config.yaml
num_hidden_layers: 8
hidden_size: 640
num_attention_heads: 10
num_key_value_heads: 1
head_dim: 64
intermediate_size: 2560
vocab_size: 8192
hidden_act: "geglu"
norm: "rmsnorm"
norm_place: "pre"
norm_eps: 1e-06
positions: "rope"
rope_theta: 20600.0
rope_fraction: 1.0
qk_norm: false
attn_scale: 0.125
bias: "none"
tie_word_embeddings: false
parallel_block: false
init: "uniform"
init_std_qkv: 0.0201
init_std_o: 0.0201
init_std_up: 0.0201
init_std_down: 0.0
optimizer: "adamw"
learning_rate: 0.000803
beta1: 0.9
beta2: 0.98
weight_decay: 0.3
lr_head: 0.00795
warmup_steps: 348
schedule: "wsd"
decay_fraction: 0.78
decay_shape: "linear"
final_lr_fraction: 0.02
batch_tokens: [131072, 262144]
max_seq_len: 512
doc_mask: true
train_tokens: 1690000000
max_steps: 9084
dataset: "wikipedia_en"
MLP neurons of a small language model. Each row is named by its layer, matrix (gate and up: input weights; down: output weights) and neuron, and shows model dimensions 176-271. Each number is 500 + 25 x the weight over its row's rms, rounded and kept within 0 to 999. Numbers have three digits each. A neuron's up and down rows have the sign that makes its largest values positive.
Before each neuron's rows, "fires after" lists the tokens most often just before its 100 highest values on Wikipedia text that the model never trained on.

fires after: " |", "1", "\n", "2", "} |", "| "
L2.gate1539:493481478532514485493530509523496492522547530483490497470499512482529504518506444465437532549529497521512486510484460500450501465505530452481492483522517502528517500466496508474475458489477451535483546504514514505510518527461498479486483478477519562511470507528493454534476507479495484512
L2.up1539:526512509484458547498520502491509578500519477505490466496485498501511473510504477506567474495489501493475481484543497509539539502507461536493501506521513547515491514458507528482485523457482526503509506482531496521495505490533519478500522507492509473455463504511492514473482516461555502513
L2.down1539:518483541490486509476492500514521575463511522497460510532522483538518499504448495508514490515515495527534449504513505496545512513449447482505490477504498504514529489513512511518504509479466503490530457546517511530512511486510506488498489501452532461494521529496477502518495477494503531514

fires after: " | ", "; ", "–", "0"
L2.gate1416:541543486510504545469523518498505513529457575516512513503481521484544515502534485508502533494523529526473487492521454497507498480486514522520544486529492499503496452553492519517509509507463501489481481516468549519516501481524475456470492515502519486529544510503516492504505508479521515474
L2.up1416:475514508494510554460497482543484501530479503458503487538549542517521492503513524554468509497500525493516480480507515517486484500476522501510529524487438468530519494517540485502485507540514492528537503482525493508489524446487468517515486462493489515518486508510504482469464486475490516512
L2.down1416:501486520493479512476525512473493520475518503528520484554503482499481483493470523470480505520511525453524472520533508506525509513453493517491517497516441472509499480517472487541449496497490491493452510513482556510533499493454463524507507479507510490464417533500534515537508442455447488516

fires after: "1", "2", " (", ",", "5", "e."
L2.gate1184:524530483501483499515496499469457569494492538427489473455488494496513506514501524520492514560508457509495463495476483513513523506471474480484502488481518539482492491524495471512469495542472474467499497511544510483452500530485497500498450477426461499503567514558489496501513466485518492516
L2.up1184:532541498492477511484506515406470500483493511500464524498497454486504473511496456516460513502497541515493446508498532512532491507499473518537536504502524489489465505463450489499515539473519510515483479527498512484542422495511472530528495473551501501485542503499492519519529516474465530490
L2.down1184:492504478519505524489494492498503484491449502481514495513539489482462490513487507452512509484487487506541506476492516490494510483474516507515447533476431447533499523480471493497501527531512483518485536517464497510483515538514502514502511525523524491501451493487504499540469487494449529486

fires after: "2", "1", "020", ")"
L2.gate1009:512492555506513526436472493548512490512466493448470535437515496504492485533515507498492500503509476528486468502464457464479445463454512539513482492502514464533483494530489467531485501502484454443497503551523513467498540500519485498506470484471538534468531480530483461518465488494485475467
L2.up1009:487527500517458517495480498483479532533503461496505479512478517516480458490482523560493439537500448527468477512450491456493489506491497495512517552503505486502501492460484559460506462497469485529484537497545468470466505538483480511548484456504494480473481520483492479510524516515473471484
L2.down1009:469519435476494521453517479470500490523520502527488466524544526529482510501447520553559483480480490541529461450488556542515541448491506488488501524504493486493529499495519526499464496455439512481484467496469539487530557487483493474552504518484528505447491517514468508527526469468473477455

fires after: "2", "1", "| ", "- "
L2.gate2462:488504523509485497527517502549495500482484520455448515512482461477503511488525504459493465491504491544466453554481512480497493476513518508504546490548440523556532466491507500507461504491424537489538522530491525502519493485516493532555503522522517520479510494553511490509506499523442485488
L2.up2462:514470541523502526520529524510496480514511497488454511511517478476505507501517507465465435511496490468500513512480485526519521467503511503540531513497459514514508498528506485527479571504469486525540516483509539516490491501495515554545525552493496486484517498519474528518522533522490497539
L2.down2462:540485546527517504531491522477530521527505507525480550506511512488494543525486523514466498486446530502503538486492493468463487521524477535492474531450466480519491502501524450488490528534513510509526504498597487552488490465522549508555497498478533515492523535510510554494519481491468439495

fires after: " |", "| Gold", "\n", ")", "- C"
L2.gate2155:517473508495525543529493458503510507543508469518514481522470492546506484524506530530478499439535505495507512476522477473519495504482498518524444526520496490495520461511488533479550501500490500477488493512524533482531506517475476502531500520495503486483526522512536508522502477508500547515
L2.up2155:509504540453487519493507557487485489475506497482513458523479449511454479528529511502490492507514484466535523484536461522489505526512492470531472483491518494496517499524474512542522495528537475489527495536497459497487480506479526528528510495493469530515455522490526495534520475489486502507
L2.down2155:521520511504511515488512521471465493513488503500528484500498474508469505515480510518511491462514478295505512448503497540471557479485476483511459484504509504484486516478472528492502518497514464499517514507500501462476454485492490528510500521473497473501526503545519508549492483521527504475

fires after: "2", "1"
L2.gate1463:488520513508477482477514507488503491506486484481500488506524549477515467513536487500471505506513537563486475468523488493490515462476540519458537470547503491510536511512464504520461468467490474541531461470496438496508486521472505498469481512518491524461497506510518498523509453557490475489
L2.up1463:582510451476510515518471499522503525476515544489489502517514495474484482462517488447498508450480512513484506458506525494460542464457481508509494483512518513505498529533484509544509519494482536494502532505520509522479516507503528496553491512494487515497513542466434536519523501445509519495
L2.down1463:515529491467453519513513502495528480451519493507489541521482512479515479539507511502501530493482497551540518482520528494517535518509487495516476499506504553545480505514505513512485540547496501532488511525514524592486465532507492467533480482498527472488501533455480517493541495495509499510

fires after: "\n", " | ", " |  |", " |", "ord"
L2.gate2305:529479505523506459450516540483480547517522506483492501502521506514501476540504515540491489506514515503512456502513510535501499498536506525508518480477502528494502505521475524468474496442459539498488507464495541460483487508500505517540505533488517506482482498492483522519494467506480501506
L2.up2305:494495533498543501480448506503522485516468487530523475542463484520492495496516562471503517515500516487453470546486450502483505505507493503569521507504483462506527444479575494479491486477487511504467460469486520517456500478515513471512467542428454510522503479514504494508507510478551440523
L2.down2305:486497496529501520477508518441506485500496532462495489554478449523497488544470530454520531522484531428522513525534493506493492465498470482547503492541467545488482472510518504466490506451461507510546459503494508495494536474458517532509494494508520493487482507512491466499520490522492519517